MLP neurons of a small language model. Each row is named by its layer, matrix (up: input weights) and neuron, and shows model dimensions 16-111. Each number is 128 + 32 x the weight over its row's rms, rounded and kept within 0 to 255.
A block is one neuron, or neurons of one layer that tend to fire together. Before each block is what it responds to, as a language model described it from the Wikipedia text at the highest values.

Description: Copula before predicate
L15.up4 [176  96 160 159 104 180 136  94 140 152 145 190 117  96 120 118 104 147 215  95 131 165 161 123 147 112 112  43 149 125 143 130  60  99 160 154 151 125 151 126 104 165  88 154 152 147 132 144 125 124 164 137 110  90 140 160  75  95 167 142 127  97 100 110 124 112 112 115 145 112 149 130  89 116  98 141 127 105 139 152  98 155  98 101 108 143 136  86  91 136 108 172 126 118 153 120]
L15.up351 [ 62  71 115 146  86 109 154 100 129  68  99 150  93 133 128 154  82 142 125 113 167 148  76 133 120  61 168 159 111 100 147  93  75 160 109 120 128 123 138 148 153 103 116 133  63 124  98 130 160 122 154 154 121 171 148 166 144 114 130 177 153 137 133 109 120 118 105 136 216 186 129 142 124 141 151 135 168 199 153 118 103  97  75 146 134 142 121 104  90 117 144 109 139 113 157 135]
L15.up419 [204  80 103 180 146 144  86 162 110 138 143 169  96  63 109 101  92 102 121 124 104 118 147 131 181 150  89 110 142 135 120 104  93 125 111 165 100 102 116 119 116  89 100 101 117 174 100 100 166 162 160 119  41  91 113 107 130 136 109  69 133  88 154 111 113 128 212 105 145  72 150 181 154 119  75 139 142 197 160 144  81 127 115 145 141 133 181 157 132 117 179 135 174 103 182  90]
L15.up483 [132  50  70 118 127 140 120  96 164  93 115 110 123 127 115 129 166 146 113 110 154 173 145  72 171 135 128  42  85 129 110 119  96 179 150 117 126 108 122 119  77  95  66  96 147 142  96 126 105  82 149 130  72 119 169 124 100 143 118 106 104 157 172 151 136 124 128 125 154  89 108 110 114  98 120  70 102 117 182 105 126 107 125 121 146 139 161 148  49  56 108 164  99 108 132 176]
L15.up562 [132  93 167 137  70 122 143 115 124 174 127 139  87 156 107 137 171 132 170 123 150 181 152 178 104  78  69 123 121 170  91 137 138 147 188 145 144  80 123  66 113 131  55 125 104 162 114 159 154 112 132  68 108 153 186 113  84 100 130  80 134 154 123 129 134 124 171  86 136 152 125 115 156  98 102 103 145  47 185  94 110  91 148  88 125 107 151 115  81  96  71 166 113 105 144  99]
L15.up621 [194  78 151  47  78 141  85 141 112 103 119  80 145 115  70 128  74 120  93 122 172 120 115 139  95 136 143 143 104 126 138 142  98  96 104 108 148 145 211  99 133  99 144 146 133 114 131 154  94  92 140 113 103 129 129 120 112 193 101 123 114 145 127 161 187 103 160 127  93 160  48 118 125 165 146 142 136 141 132  98 179 157 146 182 120 132 143 132 144  90 116 125 168  96 119 182]
L15.up770 [109 106 105 133 138  85  65 128 117 187 120 152 179 143  98 101 155 128 142 122 139  99 184 163 170 108  81  87 109 172 141 133 123 168 204 141 134 129 176 135 132  84 151 118 122 136 162 148 121  94 116  86 157 135  91 119 112 122  97  81  84 143 127 119 117 211 102  71 102 136 108 151 126 197 115 130  82 102 128 148  93 139 118 167 150 178 150 104 128 111 129  88 164  89 127 147]
L15.up801 [105  64 102 101  95 209 159 148 121 137 110  88 207 102 125 121 148 107 112 121 102 169  91 144  97 152 157 136  83 114 159 211 122 141 142  51 153 132 122 113 116 114 136 184 104 132 159 118 154  97 158 167 130  82 129 129 116  94 110  99 152 114 139 155 136 153 137 155 184  93 141 158 196 144  95 202 155 114 129  77 116  90 134  94 141 163 147 137 147 121 155 140 113  82 134  94]
L15.up805 [161 155 101 115 109 151  98 183 141 106  88 102 112 127 129 151 139 110  82  95 118  94 126 150 129 177 136 122 146 104 106 137 116 128 133 160 151 110 158 178 117 133  77 157 179 138 148  80 115 179 115  61  88 151 131 145 112  80  55 147  69  81  56 103  71 143 175 108 167 192  76 152 130 116 135 125 112 142 128 159  89 110 122 161 151 131 219 172  58 154 128 188 153 157 176 113]
L15.up944 [173 132  61 107 112 138 151  53 124 123 130  94 145 159 141 107 139 162 180 123 184 145 129 107 160 131 142 103  95  54 150 138  82 121  99 140 153 195 188 134  74  57 186 144  68 121 116 181 104 144  84 145 111  89 140 102  76 119  82 115 171 153 149 164 171 171  98 170 146 162 138 124 147 133 108  85 154 147 132 165 151  69 102 131  70 150 134 171 134 110  99 141 147  67 160 153]
L15.up955 [126  76 164 118  94 167 167 106 126 134 199 150 150  67 120  89 112 147 145 100 165 199  96 141 144 141 189  91 188  92 104 127 132 148 126 104 125 199 141 127 126 137 137 137 101 149 126 125 129  92  92  77 159 152  82 124 161  86  71 123 147 187  99  60 109 127 118 166 120 116  78  91 141 107 161 123 103 190 139  56 146 134 144 104 119 164 149 133  89 127  98 116 139 150 135  97]
L15.up975 [133 132 113 154 147  97 174 163 144 116 106 126 152 113 139 163  88 113 129  87 190 152 112 105 130 163  46  88 131  69 112 165 109 191 161 137  79 143 157  96 142 138  73 106 184 146 160 109 159  77 162 101 147  96  86 153 154 127  77 110 135 126 154 159  71  96 149 164 113 118 115 156 158 136 126  82  82 103 190 137  87 136 121 117 140  84 176 146  62 139 156 114 162 152 183  86]
L15.up1008 [129  86 146 116 160 167 153 186 101  61 108 176 119 122 137  94 176 157  57 115 157 145 154 114 164 202 136  75 151 126 130 135 140 185  88 172 127 179 134 114 105  90 103  97 129 201 150 157  99  89  67 133 111  77 120  98 136 111 150  85 166  67 103 155 120 116 100 101 120 129 125 158 145 133 147 138 157  98  74 104 137 103 139 166 112 134 160 141 109 131 172 194 124  99 109 178]
L15.up1014 [ 68 101 152 150  88 129  88 123 143 105 141 139 121  95 110 195 125 103 146  97 136 123  80 113 222 135  66 132  79  80 149 171 120 136 128 159 163 112 167 111  87 154  85 147 101 180 112 146 122 124 146  78 147 122 147 140 119  74 121 115 136 110 138  96 106 139 112 113 112 147  80 119 100 165 112 145 118  90 164  74  98 143 114 129 146 127 102 151  78 110  88  76 165 145 129 105]
L15.up1056 [170 101 130 135 123 175 144 101 116 129 141 157 161  78 122 117  85 132 107  97 143 133 168  86 142 161  56 142 131 118 120  67 128 102 120 124 149 163 135  73 136 104 199 161 132 140 128 102 145 167 165 111  97  96 151  80  85  99 100 127 119  89 102 182 138 146 111 112 145 115 172 129 111 120 111 135 151 145 114 184 142 106 191 110 136 130 132  97 194 125 140 134 129 100 131 123]
L15.up1160 [126  83 163 196 118 143 114 168 135 163  94  82  86 112 129 145 186 163 105 113 147 167 132  87 181 205 182 135 141 133  62 142  84 118 120 132 157 141 129 150 153 110 134 117 164 148 122  79 137 107 174  81 136  75 125 113 166 127  54 156 129  51 115  96 159  94 106  80 112 119 144  81 189 144 146 125 122 121 119 150 111 145 163 121 151 198 137 163  83 189 108 129 160 141  97 173]

Description: Number abbreviation "No"
L15.up32 [163 152 114 105  90  73 120 188 156 149 128 146 118  63 128  57 135 135  78 160  81 123 140 115 104  77  83 149 115 185 100 148  95 160 159 133 106  96 113  81 104 136 155  95 137 163 173 129 139 146 156  91 153 105 162 159  92 106 197 124  99 119 108 189 130  94  94 127 115 145 134 134  92  87 120 175 124 155  99 144 140 149 186 109 124 142  90 111 166 120 156  84 187 113 162 129]
L15.up72 [ 92  83 128 126 170 127 137 138 123 133 127  57  91 178 136  87 132 113  80 144 100 135 183 103 201  96 148  68 109 151 110 162 149  99  64 177 160 188 149 101 128 145 110 161  61  98 178 200 107 127  86 137 121 146 149 165 146 138 120 115 114 101 158 152 116 159 170 122 126 158 119  85  83 147 167 132 120 151 160 174 185 123 128 100  99 133 162 153 170 117 149 120 135 124 133 121]
L15.up120 [171 182 114 121 112 115 124 166 174 116 100 140 121 137 147 123  82 140 113  53 161 125  99 113 131  89 132 141   7 112 149 109 167 151 120 110 159 181 154 174  56 132 115 104  97 134 155 166 118  88  35 148 163 129 130 149  76 113 140  77  92 121 135 137 146 110 144 129 103 131 109 117 125 128 125 214 113  86 150 189 118 173 150 100 124  75  92 191 160 113 101 135 135 142 112 110]
L15.up128 [140 145 131 111 148 111  68 120 141 110 133 152 157 102  94 105 165 153 133 101 148 106 196 108 184 120 106 152 118 118 125 122  84 119 153 209 125 127 139  98 148 194  72 171 141  80 130 151 111 163 131  76 150 123  72  96 141 142 172 138 122 111  99  93 120 120 131 121 137  98 139 196 171 160 128 140 106 165  85 238 135 115 180  79 101 121 164 114 105 137 136 153 134 152 140 147]
L15.up224 [133 118 131 122 144 111 138 101  72  95  88 139  84 127 134 161 128 106  76 135 136 117 167 132 166 130 102  66 118 133  74  59 106 128 152  95 129 147  83  75 171  87 173 158 144 131 145 103  90 120 132 120 171 160 154 121  80 168 155  89 115 138 112 143 103  83 131 162 123 168 112 103 111 139 102 197 148  53 104 115 158 196 132 112 142 147 122 147 144 121 151  74 159 147 126 116]
L15.up393 [133 135  93  94 125 164 139  59 159 124 127  90 134 138 136 141 115 116 127  69 145 105 114 171 166 140 170  81 112 154  83 153 138 106  70 107 172 132  94 145 120 121 152 138 118 108 154 121 163 110  50 117 106  82 107 141  78  94  94  64 113 129  80 152 159 134 148 129  91 115  94 121 168  94  59 100 154 144 125 171 104 100 116 141 113 107 134  73  85 106 162 129 137 157 165 109]
L15.up492 [199 164 184 118 143 165 140 140 137  99 119  71 153 136 126 149  81  99 102 122 179  91 110 181 112 131 213 102 159 174 134  34 107 115 102 112  87 140 110 122 102 155 107  96 107 111  96 144 115 149 113 136 103 178 181 117  95  34 152 115 143 138 184 136 104  98 122 148  99  96  87 111 159 154  93 142 162 165 165 140  93 138 137 168 197 109 148 124 138  62 159 152 122 147 142  75]
L15.up550 [167 150  90 144  94 160 170 128 136  93 144 165 174 143  83 111 124 127 144  69  19  66 121 145 138  76 118 123 117 175 147  93 107 122 127 113 133 172 110 131  96 118 193 106 191  85 153  85 186 151 163 159 108 149 132 183  99 108  90  78 119 106 122 154 140 124  71  78 118 102 161 124 157 113 178 145 181 125 127  79 154 164 144 136  71 137 133 113 164  81 134 170 119  96 160 118]
L15.up668 [161 133 168 119 160 113 189 122 117 114  80 153 154 104 146 121 102 122  93 118 151 110 113  85 143 129  87  53 125  79 138 130 115 124  59 135  98 139 139  55 153 125 169 134 131  70 164 131 128 137 115 115 173 157 104  98 135 132  70  94  69 101 159  95 107 181 205 137  83 141  90 124 145 134 110  84 125  95  57 115 170 148 150 172 139  83 139 108 135 154 162 103 142  96 141 126]
L15.up684 [133 126 112 131 181 166  98  56 138 167 172 139 166 102 102 122 138 158  66  88  73 128  93 170 158  75  68  63 150 170 122 140 173 181 144  78  94 137  95 132 108 195 135 117 115 137 139 164 137 114 155 171 163 108 125 130  91 111 170  89 137 135 117 142 158  96 140  75 161 104 119  91 133 188 136 126 176  36 162 204  91  72 167 183 149 144 169 150 175  72 183 145 107 100 147 142]
L15.up710 [137 126 162 115 112  96 126 136 118 137 169 175 159 123 127 158 188 127 101 110 127 121  76 115  77 142  98 172 172 129  55 117 123 137 190 134 129  75 195 167  86 109 135 107 162 120 143 110 101 169 134  98 122  87 130 127 112 195 132  80 104 108 125 151 121 125  58 102  89 139  79 100 136 159 103 149 161  75 133 113 156 129 151 191 145 134 138 174 137  84  71 138 127 117 137 117]
L15.up841 [100 115 110  80 156 115 148 140 130 101 187 119 162  92 100 155  93  97  90 127 108  58 165 147 120 117 107 107  97 192 114 122 167 102  37 143 104 117 115  53 157 113 107 143 120 147 188 189  94 127 110 142 153 107 136 139 118 137 167 131 116 123 116 155 115 105 115 145 163 136  66 156 149 125 172 132 123 141  85 122  71 169 120 105 166 127 140  69 160 163  84  80  81 102 137 190]
L15.up886 [127 124 121 111 194 171 131 138 152 155  99  90 130 178  82 132 124 179 130 126 148 150 138 146 109 106 125 107 129 145 116  50 101 137 106 166 185 167 154  52  93  89 136  93 149  91  77 110 110 120 170 145 136 194  69 132 131 113  68 137 141 141 148 169 165  98 118 131 123  96 114  53 122 118 131 136  85  98 119 144 170 147 147 112 185 158  60 109 126 127 110 127 119 103  83 178]
L15.up981 [167 135 136 115  87 155  84 114 156  67 154  92 103 162 101 103 156  84 145  98 156 136 129  92 130 137 148 114 123 179 133 136 140 111 152 117  88 110 129 160  94 151 115 104 150 130  95 156 104 164  98 147 181 111 144 157  88 137 148 154 144 107 131 144 128 105 110 167  70 112 129 108  87 144 120 153 183  79 157 136 101 101 107 143  90 171 143 149 140  60 181 162 121 131 178 120]
L15.up1214 [119 193 143 134 125 140 160 140 154 135  98 127 126 122 109  62 149 122  91 118 116 131 195 164 167 107  73 117 116 148 118 149  80  93 132 130 129 173 168 119 196 143 118 123 162  90 152 141  98 120  77 184 150 154  64 138  80  89 100 136  65 159 103 152 113 111 166 113 146 171 111  96  79  69 101 151 137 102 148 139 169 129 171 155 120 143 165  68 124 125 160 102  80 127 137 127]
L15.up1236 [184 176  91  84 127 159 120 123 141 116 108  88 155 131 170 157  85 161 117  81  60 153 102 170 176 134  99  91 122 184 136 135 146 172  96 126  93 169  97 140 110 191 142 156 103  90 148 171 117  55 105 163 143 122 137  60 108 130  99 135 118 140 127  94 114 139  71  94 131 113 119  72 139 150 120 108 139 122 164  96 144  96 105 125 157 142 138 125 105 177  67 133 139 135  82 137]

Description: Word "No" and no
L3.up340 [ 63 179 122 115 189 118 144  90 106 169 208 185 201  79 110 118 114 124  96  99 166  99 116 142 178 125 141  90  53 131  82 146 160 134 148 103 219 114 192 148 158 157 122 171 140  98  95 136  99  76 142 139 103 127 126 114 138 124 120  69 114 118  92 192  61  89 170 133  98 126 122 144 168  99 102 128 167  88 143 140 101 130  87 120 154 115 162 173 119 144  77 153 174 112 123 158]
L3.up621 [122 205  88 162 114 118 163 110 138 110 178 192 146 139 128 152  94 104 143 131 149  92 164 108  90 160 139 123 147 103 156 126 136 153  93 124 175  57  98 126  85 112 108  61  72  84 120 151 140 117 147 142 153 121  88 127 158 137 169  89 184 130 137 167  97  94 120 113 115 137 129 141 155 163 155 126 233 134  79  99  70 110 131 137 138 175 188 133 119 212 154  89 130 138 121 114]
L3.up783 [138 108 109 174 119 122 114 129  71 159 135 225 184  50  68 109 122 133 101  78 157  79 173 107 164 112 106 114  92 172 135 163 142 143  73  90 127 111 199 117 137 170 141 109 103 159 162 139  98  76 135 132  91 104 113 100 165 127 111  94 151 140 107 130  70 140 145  91  94 131 104 130 135 122 132 115 149 132 159  70 123 106  95  86 170 112 197 164 120 177 121  83 142 162 147 142]
L3.up1173 [ 98 151 140 165  86 150 158 107  91 101 173 137 157 124  63 116 102 204  89 129 169 145  97 152 143  73  44  68  91 147  99 163  82 120 108 141 159 128 164 121  94 143 140 191 108  85  98  89 176  72 124 164 166 137 102  78 130 190 155 149  77 158 142 106  94 115 119  83 176 141 145 146 148 140  36 125 116 127 177 106 187 168 145 136 163 136 151 140 134 177 135 169 145 136 104 149]

Description: Table header first cells
L12.up817 [ 74 129 103 140 167  84 151  93 122 151 152 181 152 139 112 165  60 146 163 106 205 187 118 131 146 100  84 103 154 128 111 106 154 128 134 136  63 129 114  98 135 204 131  79 132  87 130 118 150 101 120  80 115 144 165 188 138 120 158 104 158 148 165  95 115 183 121 115 108 126 128  86 118 139 101 134 101  60 200 140  69 154 142 152 132 134 141 134 154 138 162 140 124  92  96 165]

Description: Predicate-opening function words
L12.up709 [119 102  98 150 123 181 179 124 148 111  91  72  94 108 169 154 159 131 154 130 190 167 125 117 161 105 174  27  99  42  79 132  69 111 131  97 137 154 141 154 139 118  76 183 153 182 142 119 123 154 200  32 128 126  89 165 155 160 100 121 139  92 133 114 204 128  90 178 110 149 118 154 105 159 119 145  99  89 159  93 130 105  79 191 155  68 131 138 123 117 185 100 108 172 135 155]

Description: Music-list punctuation and dates
L15.up85 [120 161 218 139 134  97 185 119 146 119 100 195 184 111  80 119 155  94  96 134 151 147 152 142 128  86 167 130  98  95 145  97 114 172 145 123 120 114 124 138 166 137 126 158 108 181 107  91  96  79 151  75 147 125 158 113  58 117 115 116 162  48 165 118 210 160 183 139 121 133  97 116 112 111  95  74  26 164 151  71 130  88 123 123 138 166 146 144 173 151 135 135  97 144  79 112]
L15.up183 [164  80 152 148  62 136  77 100  92  93 135 126  99 141 124 135 161 119 113 133 155 136 157 157 123 110 112 186  89 144  55 165 114 106 111 194 176 147  97  67 163 139 148 149 137 136 155 124 176 114  93 122 114 167 113 118 147 166 164 126 185  88 145 141  92  64 143 161 102 102  81 159  93  86 167 121 140  88 117  94  92 147 115 116 103 190  93  94 122 161 222  91 155  98 108 114]
L15.up311 [101  85 115 150 154 127 126 159 129  65 127 141 139 167 140 127 127 106  86 144 110 154 111  90 151 124 125 134 174 135 117 124 104 110 135 133 116  76 132 115 160 121 155 195 136  84 107  96 182 140  92 131  95 152 154 151 123 142 181 116 188 150  96  84 166  90 172 124 130 125  91  89 103 146 124 176 138 120 161 153 125 135 157 165 150 167 165 112 108 118 115  83 142 111  99 216]
L15.up344 [129 124 131 173 143 132  75 100 138 164 150 157 147 170 138 144 119 156 173 171 156 100 117  93 100 159 190 112 118 160 137 131  81  83  93 132 106  42 182 103 120 152 129  96 161 115 145 167  84 110 105 104  68 112 132 149 120  99  54  69 146  48 124  95 122 162  86 125  99 120 109 164  94 131 192 111  96 179 111 164 122 139 100 131 189 199  95 156  74 175 160  84  64  88  98 120]
L15.up388 [139 129 194  78 126 154 180 113 154 156 168 101 166 113 107 132 176 147 119 135 121 105 131 127 133 106  41 133 147 135 186 118 152 113 108 128 125 135 148  10 142 120 157 136 111 108 121 117  87 103 151 150 207 149 150 176  57 147 137 120 132 130 179 129 122  88 165 140 118 139 141 138  57 143 158 138 104 106 156 152  76 191 121 120 131 131 112 176 126 112 134 125 124  66 125 115]
L15.up491 [187  99 129  96 126 111 142 115 142 110 107 129 157 113  63 106 181 134 140 190 106  94  86 134 136 109 153 137 138 100  80 132 128 188  96 170 152  59 123 117 135 171 144 101 130  94 179  98 109 101 105 147 167 177 144 157  80 155  77 141 160 145 180 153 154  83  78 105 135 100  96 127 106  88 169  57  89 171 131  97 139 170 112  94 154 162 127 163 160 109 119  92 117 148 116  71]
L15.up513 [ 48 108 136 142 168 157 145  93 114 128 170 115 119 133  65 124 118 130  81 125  92 112 114 142 117 102 124 197 130 138 137  87 145 142 141 154  87 122 149 116 147 121  95 103 108  65 149 145 151 131 160 169 142 155 121 111 121 166 126 167 173 140 130 101 162  54 139 149 164 142 133  87 119 135 161  97 161 158 108 108 134 131  97 192 162 147 149 123 115 143  95  92 174  96 110 115]
L15.up742 [124 133 180 116 118 126 187 128  70 113 127 125 168 160 177 117 121 130  86 135 101 205 160 109 128 119 133 101  73 174 164 129 107 158 104 152 152 195 100 125 166 103 124  43 131 120  81 103 136 127 110  69 133  94 187 130  82 126 165  86 173  96 123 150 160  68 140 149 114 120 152 108 133 146 121 173 145 145 167 141 184 106 142 101 109 161 165 115 106 135 117 167 160 123 134 144]
L15.up873 [121  87 168  51 140 146 131 155  75 108  67 185 144 112 152 144 160 172 103 122 116 113 141 122  94 126 171 142 134 127 175 118  84 152 151 130  87 173 147 121 157 129 111 129 114 122 124 117 135 103 149 159  60 153 119 158 109 150 135 160 119 101 165 136  95 120 173 124 187 143  91 165  79 107 113 163 151 112 129 102  93 117 108 136 106 180  84 146  77 136 121  92 140 151 115 156]
L15.up923 [150 131 100 151 122 117 150 151  82 117 147 100  72  84 127 148  95 230 148 143 101 154 139 128 103 153 116 124 153  84  90 185 138 169 110 123 149 116 122  73 150 137 121  55 103 122 187 181 135 109  62 140 117 100 148 104 122 151 126 133 180  51 146 145 157 113 102 137 128 116  88 147 126 113 179 148  82 143 111 183 107  83 132 157 155 154 173 157 147 120 102 101  94  67 121 153]
L15.up946 [140  82 143 133 148 130 132  82 171  81 119 121 160  96 114  83 125 162 158 159 137 111 147 135 142 178  91 150 129 165 162 116 153 138 140 150 123 103 115 106 112 143 125 157 117 152 162 140 165 140  73 115 100 131 164  86 139 112 164 131 105 126  98 130 167 128 140 219 106 130 182 144  95 109 126 160 140 166 110  84 113  96 121  84 173 187 134 150 143  97 172 116 172 174 101 141]
L15.up950 [138  57 108 124 112 116 142 120 108  75 115 158 129 165 102 142 101 132  66 137 175 111 120  80 134  92 145 191  83 113 182 109 186 181 135 119  90 155 135  46 110 140 111 117 131  96 217  83 119  71  72 168 122 145 131  79 165  88 172 109 176 140 117 191  83 119  86 117 178  91 139 118  66 194 140 146 192 111 134 115 118  86 174 143 194 123 123 108 147  96 122 139  30  92  80 129]
L15.up971 [122  80 156 130 143 117 176  95 121 146 155 175 111 150 120 107 162  81 123 146 133 161 129 149 148 104 140  42  49 101 137  52 140 144  61 127 162 181 188 133  79  39 158 111 163  72  81 159 131 139 110 126 147 131 101 151  92 178 148 137 130 113 122 171 148 153  80 166 126 116  90 169 118  75 120 126 129  97 231 176 174 148 120 116 123 153  75 112 146  92 190 118 124 166 134 101]
L15.up1090 [117 133 129 135 123 130 119 132  79  72  88 147  87 127 117 140 116 119  92 115 216 105 138 115 166 147 162 118 105 158 134  59  85 171 100  85 105 139 118 109  98 127 183 167 137 154 152 120 147 100 194 162 193 120  95 112 126 108 219 150  99  70 153 179 123  99 138  80 128 118 176 134 105 136 116 154 118  64 102 109  71 102 108 142 112 175 145 144  79 156 107 139  89 120 135 152]
L15.up1186 [141 147 113 158 155 100 133 129 163 134 161 161 126  98  93 111 160 100  86 175 161 114  99 111 162  62 132 145 178 150 157 164 134 141 108 117 143 109 126  97  88 118 165 162  89  94 179 130 130 133 143 147  98 121 140  88 142  73 106 118 161 141 119  79  53  69 121 113 113 149 168 165 169 114 196 157 172 173 132 117 121 110 105 166 131 178 151  89  81 148 118 132 114 112  84 176]
L15.up1219 [ 77 100  71  95 119 137  81 106 161 132 118 163 110 132  94 107 132  95  88 103 181 143 113  98  98 152 151  86 186 121 167 135 139 186 162  93 142 161  90 139 144 118 130 130 110 146 142 119 126 160 101 128 110 118 146 119 113 110 132  97 158 111 115  31 141  86 103 119 105 172 103 115  82  98 140 171 156  73 127 175 146 170 120 141  55 149 117 166 116 134 147 152  95 118 189 171]

Description: Calendar month names
L3.up951 [133 130 152 119 147 228 154 123 134 143 113 126 164 146 140 100 135 100  79 140 104 102 162 131 170 104 123  98  91 149 111 126 120  37  78 117 166 128 133  95 102 112 121 137 122  96 129 111 174  88 109 137 138 101 125 117 178 104  93 176 128  98 117  80 138 108  99 114  70 162  80  71 131 154 154 121 160 149 107 125 119 125 124 140 113  97 104 105 164 162 158 111  75  92 139 173]
L3.up1079 [107  86 133 135 142  96 146 100  64 114 125 167 131 149 124 109 131  91 107 101 152 105 142 152 118 125 126 127 119 145 154 201  70  39 144 104 165 110 170 137 177 165 162 141  88 146 107 150 149  92 109 108 132 152 171 112  92 124 116 133  96 133 130  77  83 102 178 118 132 126  44 158 118 114 128 139 134 113 172  64  98 120 156 102  89  93 146 119 143 119 158 147  98 142 139  94]
L3.up1121 [ 70  72 170 196  77 155 119  28 112  57 121  92 109  90  90 132 107 117 104 123 176 100 155 121 141  92 112  97 134 149 210 133 123 111 115 121 131 131 136 127 122 165  75 168 104 145 141 130 175  76 133 117  71 117 133 127 162 128  75 141 149  89 115  96  78  99 155 141 140 148 119  83 160 104 105  69 124  81 156 169  76 135 131  99 131 115 113 178 125 105 142 150 102 113  67 126]
L3.up1233 [140 165 161 126 132 153 206 185  99 131 105 157 165  99 133  80 164 110  82 118 137 150 140  66 166 119 127 107  95  58 109  81 117  80  71  70 148 161 129 108 110 134  55 123 134 191 156 135 129 106 154 138 168 108 116 157 171 105  91 158  90  91  81 111 134  84 198 197  80 179 128  64 164 135 104 106 133 153 148 150  99  99 123 171 105 113 109 110 172 120 132  85  97  84 129 106]

Description: Copula after subject
L3.up57 [153 152 112 153  98 132 145 181  85 155 110 140 105  88 187 165 152 100 153 102 194 150 118 132 121 173 118 101  74  75 235 156 133 177 136 127 145 157  97 130  62  81 117 161 105 132  62 147 199  99 161 143 160 133 145 104 158 131 130 126 153  87  67 106 181  82 102 145 146 137  99 118 109 121 155 169 119 107 149 139 101  80 155 145 174 108 126 150  86 118  80  96 117  61 145 173]
L3.up92 [ 96  77 154 170 197 156  85 201  71 161  93 132  77 134 138 104 201 130 177 146 123  87 115 175 159 157 159 164 135  76 124 135  92 162 115  98 216  79 132  62 105 147 137 163 119 170 152 113 131 116 173 127  61  92 127 101 108 121 109  19  89 148 154 133 105 132  68 145 106 140 135  98 160 135 150  89 132 132 139 121 114 161 105 178 140 218  82 149 102 162 151 148 173 138 125 121]
L3.up768 [132 111 110 108  79 122 102 125 111 160 132 132  71 164 107 129 158 150 146 113 150  92 169 125  92 100 103 100 102  92 135 148 108 176 140 130 134 166 107 105 122 179  84 130  80 137 123 135 141  93 108  92 138 165 107 158 187 115 153 104 149 211 186 126 153 117 165 112  80 163 132  62  89  83 105 128 151 134 139 117 115  58 143 121  72 160  99 159 130 136 100 124 150 103 103 183]
L3.up809 [149 116 170 157 125  94  98 161  86 178 124 118 142 119  52 125 167 160 166 113 166 114 141 166 153 106 101 163 163  85 148 118 175 136 128 103 154 114 126 147  35 132 127 112 129 236 128 132 170  87 112  82 183 150 124 138 130 103 107 145 133 126 155 167 106 150 188 162 162 185 125 139  96 131 177 111  98 100 135 157  92 116 153 123 152 137 149 107 128 105  93 156 139 111 120 138]